Weights of a small transformer language model: 88.9M parameters, rotary positions.
MLP neurons of a small language model. Each row is named by its layer, matrix (up: input weights) and neuron, and shows model dimensions 469-703. Each number is 128 + 24 x the weight over its row's rms, rounded and kept within 0 to 255. Numbers have three digits each.
A block is one neuron, or neurons of one layer that tend to fire together. After each block is what it responds to, as a language model described it from the Wikipedia text at the highest values.

L3.up84:118124115109150151115120115153114110135134138099115136111119086140129132153150144118124168146091117126131168153091108135116096144128075099121155109150092087145150156139148130132155133146102080118124106160135158093142114169137098105133104145146111087122130100122112156113112171117119163131123071145146151112127125134066169133113139127116108114091141132117128130140153119138115140105185123124176123172166143144135147160134104157102172166144114133109136102120139133137136154140135148095117135152176152122096158085112102137134117131128154121105098113117162132149148152112113149130131127117169150116130145113124107143120130132117114171105140148115109104109147141118118084104155149131109136177076118107123111121
L3.up561:154129123167126120068147106122120182161155132106162108109114128136128126126143137146159119142131116149084184127107093117155079146099140105113162139145137124148163169120142137114099123110108094105135129133108154166099131120113134160129086099145139094096123138137137101138127156131130126133124114091148146122130087149106171164162142109110092061120153124139103107110163191133158140130167106103117134197145128123127153109117123176127133149158109146147139137109123165129125120110129132111192132110127128113132127127172112148140129106141151115136141133121157110113161137134160121086126108125080141125132106127150080142098160105148099130169152136142179117099133071089146141134136107118111101109130106193117102148
L3.up1439:114105129130136155124093104187142162108135129151157105130125143156131112152161136145145126148108119139133100112118157104169153185139116156121147146148132117133174157139145100121141147145138093115116092129132115137083134146138072106128169122093087116145124117130117137157109100136156113153118098135075119143084090134108154144132157149130130134140122155143123147118191149068116134087173123164100095184148112123162138126106112192120102165090132136147155128121134131133127121092102134105149096135107131079101175129150107085091136085141120103119112116116161132133132111090115143139143102170137107149103140091142116149114116095133111111121137142114138110143179093142141112115137163126128119149109135159129091158
L3.up2137:153091100185151149101099118153127152117101134119092138087113116146130106157142125122115138154121138122117178101072105157125135146145058131137100149140102121146158176109179111118148151113159067139112107160163153058062109152157127139137101115107142089138127128129153115150128141107116167168126122121128120066151087133109154137138124155129140133105131126158135149155122145154157134116138133124130177159173142155159131075112094167108109132128114084131128102148136109128105130126066089110141132111129158110079122128124122134164120132114147130159114137143130156161126112097149195113103112147112169144143120123098120145141119108153131171168106098124143146115107108105094094126090155114088110123139130139154100152
Coordinating conjunction "and". Fires on "and" (sometimes "or", "&") joining two words or phrases, as in Chemical and physical, track and field, written and directed; also a few digits in number tables.

L7.up367:114156126144166135194144115110123127177154146133112138136156114147129112181137129123134116162152136132150149110116125146132119125120091135140096139168103087098171105148128092076089162158131170161107157107150171143103116110134111083096111120099110108127121122116110128137141140091141172172138135127096121117126116134101148144141122149113145156122099153103123122115129139108163150124118162142124100129112117141142126140141159101092125140161099160147169151157143150160121100140122102114089102140122137133091135164104137118147120111148129127126123112111136109151110119149088163159134158129100082079146121122125093092118103110153123101123137148123137112105104157114166097138063080125128129130165107182126152132
Adjective-continuation tokens. Tokens that extend an adjective into a longer modifier: -ly suffixes (relatively, sexually), or/and/commas joining adjectives (simple, unpretentious), and to after trying/effort.

L8.up183:117101138107143112184103131133102086135102128118154135122117127202091152146129162132156136108094133165144162132162094161153135161122145103119142119131156147096163153113116138159126124100150098127126127128121173127119104145146142108130114131131155113136198158156122126123132114101094134118121172151097078121108082133065135123145115094118141129108150154128102172148125133120132135152135148105151138172139117102162123148158112135102123142099130134134141143129158110145152166131129156137152072121132116140134142145139129101129109121126129062160125131077117155119144137088145110119110160163144171095183127131141127130120158081134155139163150118131128134115132147086133160154108102117090105142105116158155132096
L8.up376:132126150156142126139141137167156109124096109178134116123141147129124149127131162147161127128174128173126166127120120127161133119069106155119146142128155102121099122107142165133083115127138143092159130097078135100150131147136131094112146100130102118156156185132142078093144102135104177083119147115140157108114119091128160142127144136126138111109105124119135147129173127120132120082133153106129144121134118136118117125133107197131150112118117143126168167105169136126081171128092100142105117111143149152110113127139132138130151184120089120137124130124141100144113121119162116140128113117118125113128205119159094144086152094091122157167144139115094152124161098137126138110109115134100107126132118115137099130
L8.up426:109130142114149113103075113144139134147082113143136071144159095115105121197090207168162143105141122120107128144131107110083121130109136127152115122110152153129142134137115145143132142116108134115140128114151118142117147150138141190126094133125138150158100167121153119110148154104138152101129160121152078136142087125126135106144148114136151128106113099154127125151102123122098126113116108103145121117148110125125158140164110163113090150176184151128172141150151163127123123139156146117161152106133042176156169077137112147144084071120107129140125113158096132157115132135129122151131153153118114116147144053140123139090129105153130104188137140118125152110121130132151124107144110136079113086183124155165128094
L8.up580:123164132138122142144105141103120146122138082118169093114115150131153174139137125127156126138069122130118140113153130153059118199155129165093116127144120158130128163139122131084142157144133152106109106120115172115099127142113117129154113115142128126146117150117104136161142129123130085080113106156121161158133107138103130168094121145127172098130146120115107139102121160098164138172131125123135144118131105117132060165104116082053110166091150156172153109097134121114133134144163144065176144115121130139096144114102145145135132110113102154175101129086133108124132116095161108156131145117156135137141097130115084156128134123158121096142153126139154124087154111121114119152097107170161164140083156142121151114
L8.up705:205169115180119165142123148119113109132156102145128103100129131150148196154120123153129125149152120109123112109168076111160096168120108096115116159146154157142105127135109166141079145110106096118119143138073150146138105140153122090138107103127127133175178161098149092101155104130153133132163150145111169121154146117086136145112110120111179092098172121119106120161106138095099124126087160141108141149168107132134079170145115121114119138128116148132118121094190165097149133141138140068172112089140150138125090124132126115121156128119141158126131093130135123126117114108127097116143124131150132113164133153118118145120160115128145098110141128141149126114117105124149107140117083137133147147098156129105130139
L8.up742:124138083134141130150076145160110135126127120117122107124122149155089169152111123168152133138123105147135101132108134111146083161097122108118128089147115123088158170127114192125145126101125148098153093106115130177157128089126158110133126172162131102111085121117143111094120092168115150071118174138143119111101120127156178117095143149118120077123185139136128138141142134109158144088110143109174106148178100097137114104128100178105121156115099112159135128151149175085122193122107163127116109081138205154145148146130143117129178087085131105102133118085065147144116130136150133106135161153111163134152156125131127150113144106118093101119145103136109135106144123092103149132123076132076151150121120173126108126
L8.up797:156145133113156124155096138152126118149108157160108131167131116102113140139119122166120166110125110144131094106130101144150177157131141210089140118158105136135141133091086114112089134148171147189132116126118113136128143146161089138117113111128153097135122120139105076124142165141114146124097156152093118131159127149111140126127134120125154099150149121155154123147146129098159147161142159099136117122143132133151138151113113101120099090120136112142108154175143123127119095126125089107087093114111136140091112150148161157126110091124105136098124139124114133182114111099116179122142158131113112105158106131162115123081185126106116118139192105130151110152126132168140075096113092133133105119154142100152104065
L8.up1060:128151074090113144125065103141135116153175148158125112120122146144104176124129082156124142124089092128130116123121112120122092154125129112095203128146164166141142156141129089106117127131084122132137106115120133147138113136113146110140107123178161103128126099111128104111186112122134115110120103125133131107168130133110139140166119104130157107142137147144122112118106106105101122141162115120134105116178104127121119100131160132131091175128152091129126166156081164135113161118148189148129122095112163098145166172129139131100102089137104108118155095128115157135128154110123123085096131107110117117145117132158142119120151098122132134141155106117133136164152126170156118138173132144098135121087126120171109144
L8.up1130:125149124144140140116103110161111101128107104151141129144145121157079134113137121131170139105129122140121127112166097089135132177132123182120107123118144117123131101157116169167155112127151144137130107120116118144147142152132103107099131100084108097116085153113157128129167126119121138108108101158146154129149104159113103157127118100120134157138143098152100177140146144074128163159106187164096113119148126132086059113139111121112124141105114136129119130136093149095156124111110143115163127150152136142082127100107137138120185103135139127155097108115085133130142104135132107157133177158166099138064115095127116159069133088107150158126159140150146112137147109140136086159141092150122147097162134152136155088
L8.up1153:146174116129117159162124119146109121141155076158127125101136185121126145128125107134153117120119094070071137139154123138118158118157126095117149129136153136150120134137135114129119138106126139142134164145106137137056112152101106140121160117082133142173143165082137112110148124109119136092150126136101120093100062087110131134128099160109198123148133101112128112118127144090128121136146104124087105135115101166118121118152106129143105180133091142135130172126127109119131141147103117115145163105114066151107146105141125151172131099134107125154088135129105100133148114150062139165117161129079139111160140135136153126081154112141136123166156093110153109117149106139116098131142103181113135124133139142112147083
L8.up1286:132109184119157122117115102133142130136120150146164125127090177133093154132115121116147196131116081090097107120129126117109144131149109140119094124150116147102128128123170065105112138165164106112152103137138184142108097151125091141120112130100137106136103142105105121148158095136168101098103101139092143144089090140148120149137102131095098117109119137106114116128153128117142143113148104116122123120142144112141082081128092157103128114120105173145117111128107081158093138056101171133134149130124139097135117122151129181118123134135088128116115099175103111145116149130115161134125129149119141155129129150145104122109117116097100125140126121118192091075147109138087108107121153140124114118130169113121153120
L8.up1327:158145154173134126115120142103096118103124149157116099151104154145088161163120125132088152157125116117139081096113145127137107170107149124114127148151152136133147130124109098155109166136185124104107107111112136158132182139162123100088121103162146141152134139175087128094196121123130160104128139107122132110143091124099132161139137122129157114142083118159164114170149122053113145156116130114161146103147113106136124150133110139140134127126169099151149093159127133121098120130099134156146119144145164142085131146091117111162140140145132104135121105087110139154110119133119134158138143152112148103151109129187106172110099103127111126099138146155119124139134131091144124118135106152119143160081083124107116118
L8.up1453:123138098139141143148167132121102096136146120111130159111125105126108123201080142119112125142114142111158104087132109132163119135141155126122168160142145126121102118099140120152127146140123076083124122142115123100084150148125168107136136109109117116126118154137119131107149103093171169150168136103138131113095085118047122101120127112132155120138101143144108146168168119129114123095123161095120150137154108099151132117107126149109107094114106114126111148105125106095095142153112104158130163117180143157111153112116153125126115158091116150099075099127120115141113142118104144117128127158154118112157143119168112151124135088182100115133124113127142118133109141118156152143138113165126104117165101135141133110
L8.up1580:091123137120120112127093140114087180132111104116159110144121104136154140150142141144147113108117133159111118128110081099134096156149137161092134112127166119149150121131133107132126136125087085091135075129144115129120122157179160164136127195125164119110147136142129126131142154137098184132119160126142107089086134156110137133117151088117143145118090153131131098123134157088101098123124136114121139133106136152127096114126098169057102154145138143131127118122138122132132092084113130115143139120159104127162139128131103150155139105152091151103085177085095097103134161134139122129123185190140142143102131094152138146123171113136137097139146108073146131136142157156119151115124085141139138099123153164197103131
L8.up1649:147150128124130168108102122140082130143108152140157108118122133130091162151129139138143140164114108105112104140144134119104074150135146121130162164150142155095157129130120143114081106137130123102133065133125182107140093142110166106094111137157116093129118168140128135109121175123137139063139139166107141115138128155105141149123113103120135122103115110105107150115158123088146113109113158134117150113117134141140154105145108167125116170136153121132116166136154157133127131107119157137116126125113163122144118103139165098088121159099148145128135098148111131147132141107136124179143141151121134094137080114130111119110160103121111154134144124119160099172134139115157124103097092172086136117107124142146125094
L8.up1674:157111130137104135139125156168097107138118105096145115123112113117133135117111128119142158140161152156116138136105120131104114134096114154123136136170146135068093115136124114123147159194098124074133070123140153106093108105122163146084080143120127132138166170137121092119159141149097126125161131103111114112099091112140085120117177161107167111135086105148112153123137099136108153119116100121100154130154128105126145064148149117131136115124172106158162152122161147135138168134143117146136128155123143123159137139135159128124106112119065145140122105163107143155146129125108141098124133132111123128140084146143151121128155119163089144184157109100121155114156145135119175130125109196120100114154142115126084109
Mid-word subword fragments. Second or later pieces inside words split into several tokens, mostly rare names, foreign or technical words, such as Vu-ja, Navi-g-ation, Nvi-m; sometimes a hyphen or digit inside numbers (COVID-19, 10).

L8.up237:127126146152098128120121149138112155127131111092148164109167119141135134124132167106109155106162145136147140133124074125102128099135111117121157148134093095115132125105151122135082172140120129098132121125121138091107130127127133133093163145152118096142158127131137144136119144147118141138115129156093109119180142124082149124155126165109125175118097112180122160119161102156140138100106084107104123110160114165148116183173119094127110092127121157166150139141115149134126122102120124182104073125129101088100174112150138114143148135099124129165096140151102136125128134167111134115166116118130163098110115110140094107131110121131060073121137118122153079102118114118143130147121140126117121186140109135184142116
L8.up287:187140128135135135115127136150112101153124147108110107123153145157131107130128137100142150143171105163178103076117123107116131170116087171146116145175156094074148132143147101133101142132166147147164132133119153161100101131093167167111116167143146075145162115117136114126117149122122143096159123147124162123140099100136106145121147157105174170120154119145129135147106131092106119161128168152114117127129113131170167147124106121115146136147114162176178139165133104139129169152153155153147102135137144151127107088100153132119106107088140140122116062140084144113117148140136148106141120138120107110112165108176126144147107138123099097131091151123148122106124153129160139113094095161122147126102142130106185152
L8.up506:121102139176188135128134110128124120173082140136090166090154108140125132146153130167146160107138056152134141141146153146140104129184117156111114136167130150088161172133106096104146135119123126114132093140106112095099136133133116119108105143092119093099168140132134114155102143093129133099094095103141130140142137110130149166129092125115115113152148101103113121122117177104137138129108125158125137142147091117123100108125130096125125125119119125179125110152102155129116120164104067135159061152143127133138148148130161114140148098115126139131144138095132120145093112130114138156161114123137150123096114097139096154110168100111135117154120103106166137090151107152133146096105174151123096144137125090119096128
L8.up607:135155163178107180120127157132140125125146128103107118150099130134096123167128138134136132174148116166134165110126172088120171144152105142111156159158126125140155126164131128123144129147115167156109137124137159072110129166149081117132143121125118131152079149110151084135159135131138075142141130164103108119148113136120131130165120163107154126109092120135128148123153123135126146107148122176133110132143113111113127148082173175093107125128114155130147112162158150131101126110103123137141139112136130132075112104096107141141099124122124120137148098145105171119165090116111149127134138156102110155107167077156119143187135125173103176159114146119124097110084106172151157170110129130146128114124139159169136130
L8.up619:096114154128145146113129107134151123159144108126130125160111133112118109135096118146138106152134104132152177072156121095105116102118101112132143132118119123116123136154165093162109150160147108129138145085079138125139164150122117157091183135114134137170129133154148136157158111138136126160138113164086110166167125097119156177130102094135156155149087168077139152160132122105103143119153126154131116106151090123136152123141148135095141109135125149106119132122121129161142160110125112163139103142098151139112092108114137134124111121110113162154098054136106104132100141156094110138156138107115106129086126098139100138134125096104130107083093152142176085158140181106153131111143119111139127108130096156149136128
L8.up623:145146157131157118130136109145113110191133131138152117107146156097122142139099113112110142129149090139126111096118115164134088103123099141150113151172128103105110134151127091092165131131154104107084133129109121178122136203121158147121155117119155101135118147142140086136119161104137143150112168143115118145131106136108162120152119154082182170124168128152146151081149111154166095106120120118140088127155123133164130100139113124128095122164084106174111111140108144147091130131127165075111150099150142122126119163145112162138154160108106195129146125127138148146152110133106128165145107143150070097176139125148114134103128132110074085129092145124078094140151144105140190120112144142138099174097133131154104133
L8.up699:128152158161127151174141117105138143156131109156185160147130145140107156159135133135154108139114089096144141115153115139141093112137105106137142127204137134094147136139096106118108149149111094117133128125122111130124165120144103135119136157144136108159136152137130146171129158110101147093123116139129077136137085109107126142114084119123117123128105104136122160119123129144104144118176142182138101120139104182128119152121131130116141116137078136115124115120105141152105125131096133147116148136134163103116110136132135115154123126163089172108121161101112105124134151147122104115141136173123109144081122100132087125115140124131115111115140151126146120114163158138124126165113086152114134183179102124153122116
L8.up755:165148116165110115142109095148118150132137134117161129106100103147129128160171146154204083153133128109128174114167138133160140152150142141118113153120118109130146086116129111130116130104104082111102156142102119103097127109150131100139182133117125125129119111155161108144143128100095133139111110100123136123143128080104087121100088121118111155138107142126172172085125133135111122151144189153114122137100133079144094146104150168139152146114164118146145133095115163144147121135094128113138185098131132180114134121138135127183137124147172072138093144089134129141120135101102132147115160151128132136107125114110122130097123125153136122097121099136138097127135125089146087158102109129107133101167119110179128171
L8.up889:123152155150148103127139118121115119108137096124164105143097152146096129133146126160136150130105157129163109130123118115101113142140162121131117140155105159119123131121106150137090121148157180128143126103119133123130146099147109177111159164120111132137117143137142119120146122128155163101147119110136108119139066114106122113104118109118104138135080104126142131160139091112135150099118107127115117164154118145135117146160159185125138118145138144138162150178122138149127175112158116173112083147106134146110084118141124126163143143186095118114152127099114123122176138147098137112140111143137156110107135125143138139171138093118112128098127117108133089120123090160117125138149159125074146144157087160143113109
L8.up963:122162112177123164125148117123142105135148129134133080164135118130136153111131118090115137117133077163117118146153131130099129146138149114139128143133075107108135125102100091101106158140143116139121124137112145100123108099140125121101128121163144103146153091107090090119126155134150145132126130151098147150158126118093071120142106133134197172119099113152105123122163121161071146131124149122116138114146123145146101128140152168056125162160171171109172105094107150140115132091134117146136091119143121103118147139107138077122111142127145098104140112106116129139129166130082124175136110138155107082155139146125109137102111107116078140123096126151177139149136065128129116133126115139104121123126148172169127162
L8.up1122:117159143190141101127124132138132107155098156103146095144149110128150118151131146126140187134122117160123136158132113155156133128110063132132118114133167163054163145137135097134112136200144141117111123108085152162086106121119147113112126126121136116111154156124090122126136131100084140124110101123137130095124124126092098129160116124121143138109105139136152104117122156163123176128150119130102119172115132133150110119143090155133128131147126099152145136147157108156124100139116135112123070084126153165105096114112164087173132130123136122134136107154157130178188137125073109120137154158124121180149171085121072154129109107181100115171155149132131104112111127114132149109081122140109103131128104134147101114
L8.up1332:163146148147174156169166113089122105159103127149126089149131096140125124142112122136136119122125121110136156119136136091166165156112136129118128130164125091106154102176116114100163152147176094124114104147151150136094130166161109140129144143102165124141127130138140120157149155102094151147149163105146113139153138095129126156122133124123168098138092147171136095081115134145128152127122114124129138141167121123114121138111110095094096113141137169124103130135157132144111116134127090096109123145098110136118109117110138117140124117120099121144104116169064135152153172144122180110127117152121117116160117101206096126074120126164118105169093065162127120141135105080161140145144109154133114141118106144150141113
L8.up1537:147119105164148117165127088102153131140132121127147142139096102137127126136122138119154158091122117122176111097086133128170155127116082128103148148107093166101115104149122142099149145166181154130137141149129152126092147137129114160098183136141150121123164120156162129093099170114154112159159120115116133143166107120118161129134117140121176170145066126112141098114190113137105137113130109128129124122095138099148108137133126132057053118110163095128107151172109145155129106101149073118107179134160145168185146123149142086114134123083178122167077100111144105131146097132141159176144142127099089139083159127127120129086151101121134123180087121114128137114171160141161188130130093128163109145115124123133099100
L8.up2620:165140111126169131125117122130127092143150159105108139150165134132146103126130154129103137180115085135141133123135105147140149141112111141115148102165062125154126140078131144129138133136113121115143124105121142137142081097146125107129121102146112123127136127164117091131144141106123136137116105135130117087155067069086136140104145126116155146111120116112105162175151094125136129124135134138165121135136131128156134133130098125093123099124118137154099131112163120147129154112168120117114141153118148150071135147132164071123126120140141123146105176115104137157164127129086114110128136175118145113136172157140130123097140092169122122130141118138109066111176131119143132112111153147128115090123113120107133102
L8.up2650:083130137130167180155054121148136139176148125131129108144131103148095151174095127090118145144156105140175161144122113124106130141108117142135154162150115077083151134169138091120112161151097086172165135126160084134119129159110115151131152174118137157101091087136087131173124106128114136118133109123104071124130118116139125122137145162108133133115081136155123151100124111149092104114153147117161078166115114131112139151131153169135156118158084147116163126186143156150130171131099104147107061147127125172088129125110109104120149142090085155164142135137120115119139115140095147128123158120143104123093118152118120134188142134109095137126100116140122133096133124138168138135143100104116114136119116115152054137
L8.up2678:159166155183117148142096164106097148126130165121108126125138138124101106169144118109135127177130114149130118129169127086120130107168102125138149157132140148131145129174131100126145137113126102165120117087142142159129140131131143080119128105160138107117107138133147136120119108073115150140098150145107121160121126117128112154108124161130111170134170192157107139153181136146142123133124151138101108109112133110165101134164148138124148133116124168155136125162141105174110130117106122161143157126096095147143074143138127169118120088121112122129127153114138138124175134150113146132149143185101131128146149090156085136093147102133119169148130132111146137082129105122136142103124127114154139125111106127146108116
Adverb-adjective modifier chains. Fires on -ly adverb endings and on commas or "and" after a first adjective, where a further adjective follows, as in comparatively good, falsely elevated, simple, unpretentious.

L3.up241:122083116111104125107117127116145146131149123176113091170137138126123122190119141115092100168136120117110086098130142134168094108119069095123166154122096127083109084134137137133136151113094127134113097140106137142140126182154140136136103117136149170145096101119135136142143192076121076151122144106133159129131139139139111117103106114109127168096136157138114116123175157089127134109180116100156123111117138107129139065105175114129168147088087090132145131145129128114125103131137126126106161111110100120107149113105142145126126143119150161155079152170083127147108082133115149105108082116144146115119142148165141169131110127115110157129108155149130102105157113134118097097118114145135120097175098128115099112
L3.up1276:120125144124166103132127137125126137182098140163162124185168125115092133154070134134094129180204137103098123128132170120109120124133066147164109133147148133106146108151152123137083136134095145082134130134126125111152135117168165106062074130138173127146105128131084117115126157085117121069137127125122151107109163142133103104160098125089115097088150140138135179139159104132144138153157114126149160117112121130105127065099129088111101122183139122145130141136129161168115188128092109096079165115117092117125193128108139146084112141136175125100094172122120097142161123140120130119127099122132115135152156131136126139102135127151133108163157124142123113127125108095129144125130102145111143147137117114151060138
L3.up1459:145145146107135108132110164063140162140134118151140083122141151119144127137149174149115168164133145094139121149156149117106080112163111081131134131121146126105133129096102138148112116112117167062132121157106102126143097111145143144101137124141129120110160132160062154098131137137109130112159137118146152127146122146109152140096093111102125066130115092093115139143145115129134136126148098132132124181136159110157125094156116122121133094144108162143125102101133129116139120116161102113106140068134105131090132166118089140119097102111104122124118162105097167121138144179114067148154146136125107128144132141156162120162133109117122117126136151112073111108079090125133128097120147143144139144092096138114127163
L3.up2695:157067092122102131122058118122102137099144112128140099164134114105140164155117151160093101172170143123103119163096152119138103111148150116133137151131136124110165139146133124153182114090125153123130074112141126094125134097151160110085107125157118144140110122144136131111156182108169158111104121142145155147150116137077116097124104106110114127099146122124125182116143142148115105116120090128154143156117136118137085088135145117126156130112127090123119128082092142110143135123111163088091113155154128156123144136105121146109152150148118163112100191107120108146125114127133131118127163102128131144099087151126098124134133110089119145156132098169116118107118098143116108093165137167106080125124093153130156147
Word-final subword pieces. Closing or near-closing subword pieces of multi-token words, mostly proper names and foreign words, such as Nicolá-s, Athletic-s, Pi-us, Aposto-lic.